config.yaml
n_layer: 19
qk_norm: false
init_std_qkv: 0.0249
seq_len: 1024
MLP neurons of a small language model. Each row is named by its layer, matrix (up: input weights; down: output weights) and neuron, and shows model dimensions 128-223. Each number is 200 + 20 x the weight over its row's rms, rounded and kept within 0 to 999.
After each neuron's rows, "raises" lists the tokens whose logits its output raises most directly, leaving later layers aside.

L3.up703,212,211,199,211,171,178,205,222,198,232,171,208,188,175,190,214,185,208,184,196,190,222,196,191,170,222,186,168,191,212,208,207,213,147,224,213,181,219,196,215,208,230,186,238,196,258,171,234,195,197,223,184,217,157,250,171,160,201,226,229,167,194,210,176,235,197,168,188,219,235,208,209,203,165,173,192,243,160,197,212,199,210,200,192,200,192,200,215,175,153,206,195,220,173,184,205
L3.down703,223,212,241,186,184,205,199,224,214,203,215,174,201,227,194,228,215,180,220,225,190,193,200,164,204,195,215,198,192,226,170,198,196,179,226,190,200,193,206,164,198,202,227,229,205,214,219,197,158,233,218,215,198,191,246,168,196,209,228,229,180,208,199,185,238,179,190,169,191,239,206,230,195,213,196,218,227,174,188,210,204,181,200,208,179,191,202,197,198,191,201,181,166,177,157,204
raises: "e", "ery", "ep", "er", "eh"

L14.up187,202,235,188,173,221,230,175,239,214,217,208,180,191,214,215,185,237,185,213,203,187,211,191,191,213,142,178,171,218,200,205,222,206,205,209,188,197,203,202,231,215,212,202,199,217,215,202,213,208,175,213,200,219,173,207,176,226,210,175,186,208,241,203,167,222,242,205,179,205,215,197,237,244,208,202,141,215,193,219,226,206,216,210,179,209,164,171,204,213,225,199,215,199,209,218,213
L14.down187,214,199,206,189,186,164,165,199,219,234,202,174,192,192,222,199,214,158,199,203,209,166,178,205,196,224,186,178,227,210,222,207,203,197,190,234,190,210,224,187,247,202,177,163,193,229,213,226,195,209,242,187,212,181,162,170,178,201,182,181,181,207,162,183,236,189,173,168,202,240,210,213,204,206,219,195,227,192,211,226,204,154,184,210,231,210,190,188,207,215,184,194,210,218,211,198
raises: "ín", "ng", "ed", "in", "d"

L7.up72,150,155,224,207,206,243,198,213,192,171,211,231,179,217,189,242,189,196,205,191,205,207,219,192,170,181,212,184,206,173,195,187,198,207,226,200,198,240,196,210,178,194,186,190,229,208,212,202,222,209,183,191,213,211,181,223,182,203,193,245,188,188,212,215,170,193,195,238,167,203,177,217,200,221,198,171,201,212,190,198,181,204,192,182,216,261,200,237,198,189,194,189,169,209,170,196
L7.down72,198,204,203,210,220,155,235,218,201,178,186,244,185,197,200,193,192,209,217,174,200,213,169,219,205,161,198,180,146,182,214,191,193,185,181,198,228,233,191,200,187,189,209,205,201,218,194,182,178,222,186,197,167,204,189,230,189,186,194,195,220,193,198,187,189,230,187,207,215,189,184,208,227,216,216,192,192,178,193,248,209,168,208,172,208,209,201,208,184,183,208,180,222,191,202,192
raises: "ini", "ns", "prise", "ni", "iner"

L10.up340,230,214,203,167,216,205,201,165,212,181,191,209,187,189,204,164,187,176,186,223,151,206,205,229,158,214,194,184,209,228,202,184,212,218,191,198,209,214,227,227,198,198,207,202,200,144,194,212,185,216,220,196,184,160,185,171,179,167,221,220,187,228,214,179,228,176,169,225,211,202,187,236,199,225,187,189,232,181,192,201,181,173,233,236,197,190,187,216,171,216,195,202,206,208,179,207
L10.down340,207,176,200,210,201,214,183,175,204,203,180,186,206,211,163,215,239,220,167,191,215,192,174,179,188,189,217,221,194,221,212,207,180,240,204,231,223,212,211,196,216,185,205,205,174,223,209,234,232,189,200,188,219,175,162,197,216,188,194,175,210,205,182,216,171,186,182,191,177,191,194,196,210,195,209,180,208,230,210,150,260,207,196,196,213,180,213,195,193,200,180,171,152,198,213,197
raises: "on", "sis", "ons", "sur", "omer"

L16.up381,190,162,211,189,190,198,212,226,209,238,186,166,217,200,177,201,224,201,194,184,199,174,215,193,197,201,215,188,234,173,161,191,193,181,196,197,243,196,186,184,195,166,186,188,201,192,204,227,174,237,179,194,192,243,174,185,204,221,187,176,198,225,223,219,170,201,243,162,200,223,180,225,205,192,198,242,195,172,205,174,226,206,227,170,190,217,193,202,208,186,239,218,197,215,192,198
L16.down381,177,194,176,207,205,185,171,232,189,197,211,200,187,181,216,212,196,183,198,193,188,186,194,178,187,194,214,205,211,201,192,216,210,193,198,188,215,231,183,221,201,239,193,182,183,214,139,182,190,181,171,185,185,180,185,184,211,233,222,182,179,192,175,208,232,175,221,215,220,195,202,213,181,237,218,199,220,194,190,194,210,225,177,191,231,216,181,174,225,177,164,193,193,192,199,216
raises: " whom", "ages", "ning", "cel", "gn"

L14.up116,198,166,200,178,202,198,177,194,230,215,198,227,190,187,204,195,176,205,202,184,226,195,215,166,192,200,208,208,176,221,198,220,207,204,186,207,210,200,222,191,200,186,164,204,247,214,181,217,192,237,232,177,208,209,230,202,202,212,190,235,190,224,190,213,220,170,188,170,153,209,181,202,191,185,219,217,195,199,195,164,233,214,224,191,181,195,228,192,221,186,242,219,199,209,231,194
L14.down116,215,156,187,224,213,180,219,184,222,233,205,180,249,177,210,201,212,210,198,176,210,182,204,200,199,194,190,195,196,207,168,182,198,222,196,200,212,201,220,173,222,222,148,203,236,204,191,231,196,237,190,175,204,153,235,190,173,177,200,240,168,241,203,194,220,180,226,137,203,236,186,203,218,186,203,215,214,173,204,211,183,231,245,210,174,201,221,178,179,200,178,180,192,187,185,188
raises: " president", " President", " mayor", " director", " Minister"

L15.up627,211,220,165,192,198,170,197,228,168,169,175,225,203,205,190,219,212,169,204,190,183,178,203,186,163,191,256,199,203,198,223,189,187,206,220,195,164,194,191,194,190,203,199,198,208,226,208,226,224,218,198,199,192,223,179,190,227,241,254,178,194,167,209,205,170,186,213,212,207,179,193,183,237,188,183,233,213,200,200,198,198,241,194,213,182,171,199,188,220,177,197,188,208,183,196,191
L15.down627,214,203,189,215,169,192,189,217,174,174,227,171,213,217,152,193,200,213,171,192,227,198,232,205,159,199,205,153,207,203,192,201,201,194,197,199,200,207,203,197,188,182,225,189,206,177,237,209,195,192,218,223,234,201,182,226,210,260,229,174,232,169,194,210,185,161,199,202,222,186,206,214,229,194,184,239,212,213,181,192,211,234,188,212,231,206,182,200,210,190,194,215,208,205,159,186
raises: "atic", "at", "rio", "a", "ats"

L15.up97,184,227,157,180,223,222,214,194,191,187,199,168,205,183,184,175,191,182,173,147,183,192,203,180,165,200,206,177,229,191,223,222,195,186,198,223,196,201,201,175,215,221,182,222,209,214,199,234,205,178,218,190,212,207,225,204,246,212,208,246,189,197,199,207,224,166,170,219,175,182,206,224,225,196,153,192,234,191,180,245,219,223,219,201,223,189,194,166,243,220,196,239,194,163,207,207
L15.down97,208,229,181,196,225,190,203,201,204,195,196,192,212,178,173,191,204,179,180,194,194,191,218,203,230,197,194,189,221,219,207,192,200,182,222,201,202,204,188,197,219,174,191,235,200,196,210,214,227,158,208,201,218,237,196,210,206,192,193,183,185,189,199,228,202,187,170,184,205,191,184,237,207,154,169,183,216,209,166,226,231,213,197,184,207,177,195,208,213,200,212,222,232,154,210,199
raises: "us", "ans", "ount", "bus", "an"

L12.up576,193,207,196,203,214,163,193,193,172,175,189,231,207,217,247,203,204,212,222,192,176,214,224,191,195,209,206,206,194,196,225,226,182,183,179,165,203,241,209,180,169,232,190,208,175,220,190,175,209,167,218,198,150,234,207,200,192,189,202,198,227,214,218,176,216,199,211,196,180,201,187,177,240,208,191,189,212,210,198,184,186,192,202,196,247,248,228,183,179,164,223,201,174,223,221,184
L12.down576,213,190,194,215,198,197,216,173,199,215,178,238,185,244,207,194,225,191,217,190,193,229,207,187,204,206,216,228,203,172,208,201,203,204,218,175,202,204,181,161,199,209,216,189,181,188,214,220,202,165,179,226,208,188,213,186,195,218,158,193,202,184,196,179,209,155,215,218,210,195,172,206,229,217,236,221,205,210,203,232,183,233,188,217,184,152,212,219,215,205,201,174,174,210,167,190
raises: "kers", "ker", "ues", "que", "k"

L12.up627,159,218,181,190,188,176,164,200,175,179,217,187,207,206,179,222,219,190,170,217,207,196,215,207,181,191,203,211,210,216,238,184,214,180,199,172,226,164,189,184,212,207,189,191,178,196,168,182,195,196,182,202,207,190,202,185,194,172,189,185,176,169,212,218,204,212,213,182,194,242,229,183,223,187,174,217,202,237,228,189,199,200,193,193,194,201,255,203,227,214,216,191,205,220,206,209
L12.down627,220,200,186,214,201,195,237,220,181,186,168,249,198,204,195,183,178,223,168,199,203,214,175,183,216,180,173,202,206,200,179,221,190,176,212,212,201,215,172,178,177,182,237,164,195,205,195,225,196,224,214,186,164,205,194,191,223,174,217,230,194,234,205,222,185,233,212,219,213,200,192,202,204,189,225,206,209,226,202,188,190,192,209,164,206,214,216,199,179,192,189,218,184,229,182,197
raises: "ea", " of", "el", "eo", "ial"

L14.up1,200,191,217,213,167,168,220,190,159,197,214,240,188,207,228,205,185,161,235,224,219,192,198,182,180,214,192,216,170,177,234,220,207,198,204,148,222,217,227,189,169,184,220,220,183,233,203,166,225,182,190,236,196,228,214,186,171,222,180,217,211,202,199,173,202,223,179,166,207,191,186,171,240,219,169,193,247,220,205,194,132,226,200,188,190,221,194,217,216,189,232,185,176,204,190,175
L14.down1,223,169,241,182,205,192,188,186,173,253,183,202,223,211,236,204,161,191,217,210,200,209,198,178,194,224,188,170,144,238,178,206,142,223,265,215,185,220,219,177,186,202,216,202,179,178,213,234,232,209,191,206,196,190,203,200,193,220,193,176,209,209,183,198,189,230,221,177,209,199,199,223,208,209,213,194,181,199,197,199,189,211,174,201,148,217,226,223,173,197,220,192,208,177,212,205
raises: "ua", "ual", "chin", "ali", "ial"

L4.up483,202,219,240,225,193,180,188,237,202,188,173,207,223,175,201,194,220,189,217,199,222,206,203,195,225,193,195,171,203,185,210,158,184,189,185,164,173,198,185,213,219,191,231,186,235,216,207,209,168,244,210,170,182,222,163,212,190,214,202,158,197,239,203,201,214,185,164,201,163,213,163,204,196,229,199,185,158,175,214,211,208,181,208,192,192,147,213,204,194,227,192,214,230,194,227,225
L4.down483,191,179,207,212,214,212,204,185,174,187,214,180,205,174,205,191,184,221,233,185,172,171,184,201,163,243,181,186,197,205,173,199,199,200,195,213,178,190,175,202,204,206,237,195,219,231,239,222,186,242,188,213,195,187,174,167,187,221,217,228,205,222,184,215,219,248,222,187,230,212,199,185,196,214,218,207,194,199,186,191,242,220,199,190,217,219,169,214,185,210,166,232,208,226,214,198
raises: "cha", "ches", "by", "ch", "chi"

L7.up572,206,204,155,200,190,244,195,215,215,212,215,182,170,158,208,210,196,208,204,176,172,211,208,176,184,191,206,205,198,193,186,178,212,199,218,198,166,214,189,179,211,194,195,191,207,240,221,207,204,168,186,199,199,205,225,197,168,213,184,171,219,215,212,192,207,182,200,182,178,159,167,266,191,235,208,195,161,235,211,224,199,180,192,211,175,233,181,190,171,205,211,217,197,238,219,216
L7.down572,204,205,193,183,190,226,175,226,160,205,198,195,196,199,179,217,194,236,186,153,203,232,183,196,188,189,189,172,224,213,196,205,166,212,224,193,241,187,199,164,218,198,223,190,205,227,252,203,221,204,241,223,208,209,184,182,181,206,225,199,246,216,189,197,166,191,210,189,194,186,192,229,228,172,239,183,189,207,225,211,226,186,160,230,204,199,170,191,153,219,192,217,205,207,226,220
raises: "ops", "op", "roc", "rap", " hands"

L16.up616,173,221,180,175,176,209,182,221,212,190,211,216,232,201,186,196,244,179,223,182,201,193,222,216,194,203,199,188,243,198,205,245,181,193,214,203,170,173,202,199,186,180,179,210,212,227,203,206,205,212,204,167,166,234,174,202,182,200,207,205,153,187,208,220,228,175,211,191,202,178,217,213,247,219,198,217,182,194,152,184,186,184,188,217,197,191,202,196,194,186,174,197,219,206,209,208
L16.down616,222,171,167,165,209,205,197,211,187,172,216,233,190,197,219,209,223,163,207,206,202,213,167,214,223,216,217,205,229,208,187,203,184,191,188,208,185,163,240,164,163,189,156,168,235,223,216,232,177,184,225,205,187,230,201,188,206,198,221,140,188,217,194,250,208,233,229,203,177,197,167,223,219,182,176,249,172,201,193,213,214,208,209,204,230,198,178,177,196,208,165,210,210,201,201,203
raises: "ave", "ap", "op", "ar", "ape"

L14.up227,185,182,186,183,161,184,197,212,201,181,191,213,186,244,209,222,187,176,211,166,176,186,198,204,201,166,208,208,189,224,198,160,213,196,225,182,206,207,182,175,241,187,229,200,211,193,192,185,185,202,199,180,206,222,201,188,192,241,213,219,205,231,179,205,204,182,181,203,213,207,196,220,179,184,201,191,234,231,187,230,166,230,214,157,185,197,208,224,200,186,211,186,206,215,204,213
L14.down227,166,199,202,200,237,214,166,197,175,192,188,190,173,193,198,218,238,249,226,214,206,195,226,186,189,199,223,208,216,183,184,176,218,226,222,215,193,224,176,191,170,184,207,191,219,195,197,220,213,229,184,191,190,189,187,186,210,242,192,181,207,217,163,191,204,228,200,191,167,215,227,196,221,206,234,229,174,194,226,180,189,202,174,187,175,179,165,189,210,184,180,214,194,212,160,172
raises: "ki", "ches", "kan", "cs", "ch"

L16.up153,236,166,196,195,241,222,193,198,183,197,176,213,206,218,167,202,222,199,188,206,181,211,203,218,180,168,237,232,185,212,196,207,169,165,218,186,206,219,201,176,216,185,190,200,187,193,163,210,204,220,206,192,197,219,209,257,190,197,194,219,209,226,218,229,206,224,189,209,225,198,181,200,190,188,211,201,210,215,169,212,216,189,205,180,240,210,232,177,182,212,207,220,214,172,235,243
L16.down153,193,221,164,192,177,204,194,227,215,175,158,193,191,176,209,178,174,216,213,226,203,218,202,196,207,223,229,190,204,197,180,181,218,199,190,178,219,216,214,221,243,211,216,186,237,194,217,176,201,161,195,191,191,205,205,209,182,209,222,221,181,194,197,243,216,216,195,190,222,219,178,200,189,197,167,219,177,205,184,185,206,183,220,213,190,212,194,225,197,209,235,226,208,178,184,203
raises: "ulate", "ulated", "ulation", "ies", "ula"

L16.up550,224,208,209,240,210,207,192,189,208,195,210,192,197,198,189,161,197,195,204,183,214,218,183,209,199,191,192,185,178,214,225,214,205,215,204,191,210,195,223,187,196,191,222,222,146,187,180,216,203,201,177,223,198,196,201,230,200,226,207,237,195,212,185,203,202,223,241,195,201,190,170,201,184,225,191,221,191,196,214,196,222,230,182,199,229,213,245,216,207,229,230,210,163,197,175,200
L16.down550,205,189,199,220,166,200,200,203,203,193,196,166,173,229,171,195,226,215,203,177,179,222,232,211,183,210,201,194,206,200,216,189,206,189,207,201,224,192,191,206,160,188,223,184,153,192,229,230,207,186,214,199,207,220,170,214,195,170,223,221,193,176,225,231,193,240,194,214,227,216,180,231,201,214,150,189,197,173,230,230,199,203,176,206,171,205,235,212,187,204,189,201,187,223,167,192
raises: " operate", " produce", " represent", " participate", " provides"

L11.up306,201,203,203,228,189,217,194,204,199,212,216,207,200,183,186,196,226,232,175,192,219,230,156,224,177,172,208,194,210,193,190,190,183,195,198,208,210,214,222,210,213,188,144,213,241,196,218,204,185,207,211,195,220,231,180,214,173,221,214,232,191,228,196,205,231,206,193,177,206,178,203,196,203,191,186,197,177,209,185,203,176,181,169,220,173,197,174,196,215,198,185,203,205,204,204,199
L11.down306,215,200,180,180,220,228,178,156,182,188,240,186,190,207,187,210,155,199,246,191,214,192,241,224,202,193,186,205,224,194,193,176,210,206,182,195,184,233,200,226,182,174,207,202,165,203,158,233,197,184,211,228,169,175,205,206,204,171,188,171,169,210,223,194,205,203,242,195,211,208,222,231,217,199,222,200,205,197,220,209,178,166,213,216,231,180,253,211,189,200,190,180,180,194,177,200
raises: "zon", "hus", "ges", "zh", "time"

L14.up643,183,199,189,218,146,199,212,209,175,203,212,217,219,163,173,203,187,237,209,200,222,182,204,153,211,205,200,248,187,190,206,221,228,192,195,183,214,212,156,183,213,223,177,183,195,213,183,214,182,213,230,199,209,220,193,222,189,210,193,160,207,202,202,193,190,201,172,198,209,226,192,197,203,220,231,194,238,218,224,176,208,199,202,249,225,205,214,210,181,203,221,195,191,194,233,166
L14.down643,175,219,190,187,190,186,209,211,228,199,201,228,216,221,238,185,204,216,209,199,208,220,169,195,197,185,177,165,184,160,231,186,201,182,184,177,204,197,231,204,215,183,215,242,209,226,207,197,193,222,221,182,168,212,179,182,210,198,190,189,214,149,228,201,181,218,237,186,187,207,214,217,182,200,212,193,195,203,218,193,205,223,211,201,205,144,226,209,195,201,154,207,192,195,181,177
raises: "ges", "gie", "gal", "g", "ko"

L4.up259,158,210,196,207,186,194,199,208,209,164,173,237,180,170,233,181,199,227,173,177,205,189,170,233,164,223,188,199,193,194,238,190,229,221,207,194,129,232,222,195,195,198,190,170,184,218,207,195,179,195,207,195,186,205,193,204,160,217,234,191,206,210,190,189,210,219,206,206,168,218,213,194,233,180,198,210,188,220,190,231,215,214,209,241,191,208,190,179,211,177,182,194,238,195,199,183
L4.down259,159,182,165,206,187,197,195,191,219,163,161,246,181,214,199,162,179,206,229,188,216,217,172,213,187,212,213,211,204,184,231,202,208,186,201,162,151,220,199,173,175,219,222,182,159,222,215,191,193,177,214,177,184,196,180,190,142,215,236,144,231,200,190,206,242,227,172,186,215,217,213,188,187,194,241,194,199,209,162,208,208,199,193,210,192,195,182,158,243,191,189,173,245,193,198,214
raises: "uck", "ute", "ume", "uki", "uj"

L12.up641,184,176,187,213,195,172,171,209,200,176,218,204,175,201,215,197,226,156,183,206,215,243,219,202,209,216,196,203,175,201,234,213,194,209,198,183,202,212,205,210,178,167,166,182,208,187,185,163,205,219,195,207,240,179,211,179,191,216,210,223,214,182,199,219,202,198,225,221,213,181,201,177,190,158,191,197,263,271,164,207,200,192,194,177,194,223,193,212,210,248,204,200,165,213,208,161
L12.down641,182,171,198,176,239,222,179,201,191,201,188,240,163,229,201,197,185,196,190,215,187,173,200,231,201,204,175,203,203,252,202,205,241,220,172,215,218,209,216,207,225,162,199,199,225,195,200,236,237,205,230,227,192,210,228,208,217,199,190,194,234,191,171,195,192,194,218,211,189,216,168,175,195,217,202,177,215,196,195,185,177,212,222,178,226,201,204,213,209,207,164,176,184,221,200,193
raises: "air", "til", "vent", "board", "iti"

L2.up484,182,224,194,199,193,189,224,185,223,193,163,207,187,210,186,192,212,150,193,177,178,200,216,180,204,199,206,193,196,215,183,197,184,239,213,169,206,180,205,184,233,165,208,236,201,218,182,188,198,182,190,181,220,246,230,189,205,208,184,172,199,199,204,201,200,204,194,185,207,202,191,194,169,211,209,214,182,164,206,192,217,194,188,195,235,180,224,203,216,207,187,158,196,222,264,200
L2.down484,228,213,193,185,196,199,198,195,191,188,257,194,187,158,200,195,225,172,161,179,236,181,217,193,192,235,181,205,189,234,178,206,233,199,169,212,200,219,174,207,208,192,176,220,180,182,169,179,183,230,231,198,179,210,178,215,176,198,222,217,186,185,197,201,186,199,172,192,224,195,212,205,198,225,214,223,209,209,265,188,172,214,189,211,175,200,185,210,170,181,223,157,219,190,183,205
raises: "lov", "sen", "nd", "ng", "log"

L11.up228,188,229,190,230,213,205,183,203,194,206,180,196,162,194,248,215,206,201,196,225,219,260,197,219,193,176,162,242,189,189,188,206,201,184,136,226,210,182,184,224,200,182,210,204,224,200,161,194,206,147,194,211,202,205,205,202,199,227,184,189,199,174,221,217,203,201,239,236,201,207,192,199,207,237,209,197,168,212,172,210,211,214,193,197,171,240,207,171,214,202,219,220,187,185,230,214
L11.down228,222,193,207,177,216,212,191,178,182,189,219,226,208,185,224,230,220,247,188,202,216,219,224,178,200,126,224,203,192,214,218,163,210,218,192,203,211,208,207,204,211,212,193,184,163,218,172,197,187,173,197,203,226,191,170,213,215,242,202,176,198,213,208,185,246,202,232,240,221,178,175,208,192,218,200,191,213,203,192,233,208,182,235,218,182,192,230,197,186,200,167,200,162,195,205,172
raises: " 1989", " 1987", " 1990", " 1991", " 1988"

L15.up635,188,212,206,204,211,174,218,215,238,189,227,239,209,223,219,214,210,192,207,208,218,219,185,184,204,182,185,226,198,221,184,230,208,185,192,216,224,192,218,144,221,160,202,226,189,190,199,175,194,154,196,151,221,215,205,169,216,238,181,188,188,189,182,214,201,180,186,201,190,195,195,235,205,188,215,203,200,173,194,195,212,185,180,190,210,199,186,185,240,226,187,202,193,242,208,206
L15.down635,165,214,194,206,165,188,209,212,201,211,231,184,231,203,233,232,184,204,155,213,168,211,179,200,208,210,220,216,201,159,183,221,192,164,203,195,212,181,239,179,198,177,195,189,201,227,181,183,222,186,166,167,188,194,208,212,191,195,205,176,209,198,198,180,192,237,233,189,198,205,188,228,207,195,209,225,188,151,178,213,169,180,204,217,176,212,207,199,228,225,164,208,241,227,199,188
raises: " Netherlands", " Spain", " Province", " Switzerland", " Philippines"

L14.up622,182,207,213,228,189,165,195,178,148,203,213,201,197,213,201,203,220,210,210,234,227,182,197,165,190,189,183,192,213,180,195,181,202,194,217,204,168,191,188,180,214,225,206,216,200,186,188,206,195,212,207,204,203,203,224,175,216,211,199,208,175,209,203,204,229,172,245,159,218,230,185,194,221,170,159,202,221,202,185,151,170,163,200,204,204,162,191,187,219,168,179,203,235,199,233,178
L14.down622,206,232,243,204,193,197,204,177,193,186,189,222,213,225,192,174,189,220,188,215,222,179,186,190,193,218,176,201,213,195,189,194,191,215,191,260,243,202,205,222,193,183,191,213,180,175,182,188,185,208,207,179,238,193,209,206,163,199,193,135,227,195,179,191,195,179,217,220,195,187,175,208,183,192,194,207,194,214,193,228,200,211,215,200,176,199,153,181,218,215,202,165,200,244,224,213
raises: "s", "sm", "sp", "m", "ties"

L4.up717,212,234,207,223,201,194,209,197,216,198,188,176,236,199,214,217,182,157,204,218,174,228,199,205,190,212,222,211,203,242,217,188,188,235,191,200,206,225,192,248,219,177,200,189,222,188,204,238,233,207,204,182,210,194,175,211,211,220,153,218,179,207,208,185,160,174,210,182,169,211,184,195,184,224,197,217,231,189,211,202,163,184,163,189,209,192,202,216,149,215,180,227,222,184,173,218
L4.down717,230,223,203,203,197,201,155,210,213,190,218,171,215,199,177,227,196,199,207,198,200,233,204,199,202,203,202,197,196,224,235,170,180,194,194,217,195,188,229,251,192,192,238,166,206,181,218,223,200,214,188,202,196,178,187,180,226,242,184,221,178,213,181,192,190,204,203,200,207,228,159,192,210,205,207,227,214,213,157,178,176,199,152,200,227,159,170,208,161,224,193,235,219,180,211,214
raises: "osition", "uted", "ound", "ected", "osed"

L7.up397,205,188,187,203,186,213,199,198,178,189,171,185,210,213,182,184,193,217,187,175,197,153,191,163,180,177,194,212,225,187,238,192,193,202,191,229,186,215,190,186,208,200,205,208,229,194,184,205,225,190,196,196,191,176,248,190,220,213,197,167,180,178,185,208,182,159,192,221,198,189,207,220,249,204,203,205,189,233,168,192,173,200,213,206,187,211,203,205,230,198,183,219,264,217,206,195
L7.down397,206,206,176,211,192,171,171,198,176,178,202,237,211,192,163,205,162,198,201,184,210,196,210,197,216,208,201,222,217,213,216,192,187,201,204,158,218,188,177,160,192,194,195,214,188,216,200,241,233,191,192,215,188,190,176,216,192,232,206,194,219,196,208,197,231,186,177,201,181,176,180,228,221,182,182,211,241,195,198,198,179,208,178,210,221,205,160,222,198,183,191,223,221,207,163,211
raises: "odes", "ops", "op", "ope", "omot"

L14.up262,209,185,195,232,175,192,207,193,213,191,198,219,185,230,243,215,194,211,193,211,198,180,204,192,184,189,200,217,196,181,174,246,209,157,191,206,244,200,225,185,241,176,178,236,214,221,172,192,228,172,201,175,204,184,217,199,207,221,190,178,214,182,179,212,176,188,190,199,205,226,223,203,175,226,186,209,157,165,198,173,191,232,203,189,171,193,167,183,195,229,159,218,187,224,193,231
L14.down262,202,200,201,213,201,180,210,228,232,206,188,195,208,235,263,193,197,186,185,226,152,186,184,175,198,224,186,229,199,176,185,193,202,167,182,199,233,210,174,162,171,159,214,190,178,208,165,204,234,156,186,193,189,214,200,188,202,210,181,210,219,172,203,207,229,214,204,175,174,225,199,208,176,201,219,213,185,170,173,207,175,182,185,208,193,209,197,207,209,241,175,211,221,201,192,231
raises: " countries", " United", " Philippines", " nation", " Australia"

L15.up529,220,194,192,160,190,200,255,204,185,191,191,167,173,214,200,162,197,192,205,204,206,198,186,174,218,186,187,179,190,239,239,159,174,216,194,169,217,205,197,213,243,202,203,171,186,229,199,208,201,197,229,208,241,193,187,211,206,212,207,196,167,182,177,172,177,190,193,190,215,185,167,226,227,231,196,208,211,233,166,212,209,216,201,196,220,190,157,181,191,225,215,184,204,181,186,167
L15.down529,190,194,173,197,181,211,226,212,191,236,182,183,211,192,224,205,193,207,172,189,227,180,207,224,200,238,199,173,191,197,191,203,193,169,208,210,182,174,229,208,210,196,218,211,207,180,199,221,201,185,176,187,243,256,226,200,176,200,194,189,199,222,217,198,201,194,210,219,244,200,184,240,204,156,168,196,210,169,197,180,239,193,215,209,197,194,164,201,211,169,183,231,178,191,187,203
raises: " this", " these", " its", " it", " how"

L11.up170,189,202,219,170,195,197,213,202,215,200,218,240,157,183,173,197,189,194,168,217,209,175,189,224,170,193,208,220,178,213,240,209,253,198,213,170,177,230,233,229,181,203,172,201,190,203,189,195,224,214,213,186,193,215,180,181,169,198,211,216,180,211,194,193,184,202,185,224,204,213,173,175,217,224,172,224,222,208,181,225,187,187,196,221,192,195,186,209,214,198,145,194,178,215,173,213
L11.down170,216,201,188,200,155,225,208,162,186,207,196,185,219,181,151,195,192,189,192,224,227,206,186,186,195,188,221,180,206,181,172,161,159,184,208,197,185,227,198,197,236,186,229,197,192,209,170,198,201,209,210,188,174,179,195,235,212,214,222,208,196,212,204,196,238,225,226,200,210,222,189,214,211,186,212,210,210,182,184,234,229,249,196,192,203,194,177,154,210,174,141,187,213,215,205,188
raises: "um", "etta", "a", "ties", "atic"

L7.up428,212,187,224,219,193,214,190,166,176,174,226,201,172,211,211,228,196,221,180,198,192,210,205,171,190,175,171,224,203,167,196,217,195,152,204,199,206,176,188,169,177,247,205,219,222,183,195,177,203,210,187,223,227,199,197,197,215,213,184,186,188,233,210,165,158,227,245,203,222,198,218,178,196,210,184,169,210,197,196,211,193,200,217,218,175,201,178,203,234,227,245,178,240,179,205,210
L7.down428,213,193,208,168,216,196,186,196,200,186,186,195,185,222,175,146,238,218,215,195,198,192,194,189,152,201,193,206,160,183,176,188,227,205,220,210,169,190,204,216,193,182,195,161,170,181,209,194,198,211,170,178,168,189,202,227,163,173,177,174,187,212,219,219,201,160,189,207,177,175,231,200,234,168,205,223,213,206,213,203,194,200,192,156,218,246,234,204,199,187,216,201,231,173,172,203
raises: "ør", "ère", "rid", "sen", "s"

L16.up278,213,179,208,177,174,189,192,164,215,226,180,217,194,206,214,201,210,204,169,225,185,205,218,224,187,201,201,224,195,201,163,187,192,178,237,204,180,199,239,180,199,196,194,215,210,197,179,213,170,190,224,188,217,170,245,187,181,189,205,199,203,198,182,237,222,221,193,166,192,203,192,174,182,199,216,189,202,231,197,198,157,206,188,207,223,193,215,206,220,177,187,198,173,203,197,205
L16.down278,180,199,186,172,214,214,182,182,204,165,187,215,202,241,180,202,205,212,211,232,171,226,183,170,183,181,202,201,209,196,205,198,202,225,241,195,217,219,205,210,211,220,193,213,177,201,223,200,217,157,222,211,210,194,190,214,205,171,201,205,229,226,244,242,212,201,163,180,152,211,182,229,193,203,220,230,210,189,163,210,187,200,225,180,212,273,211,208,171,183,196,211,162,237,191,220
raises: "ology", "omo", "ological", "oke", "ol"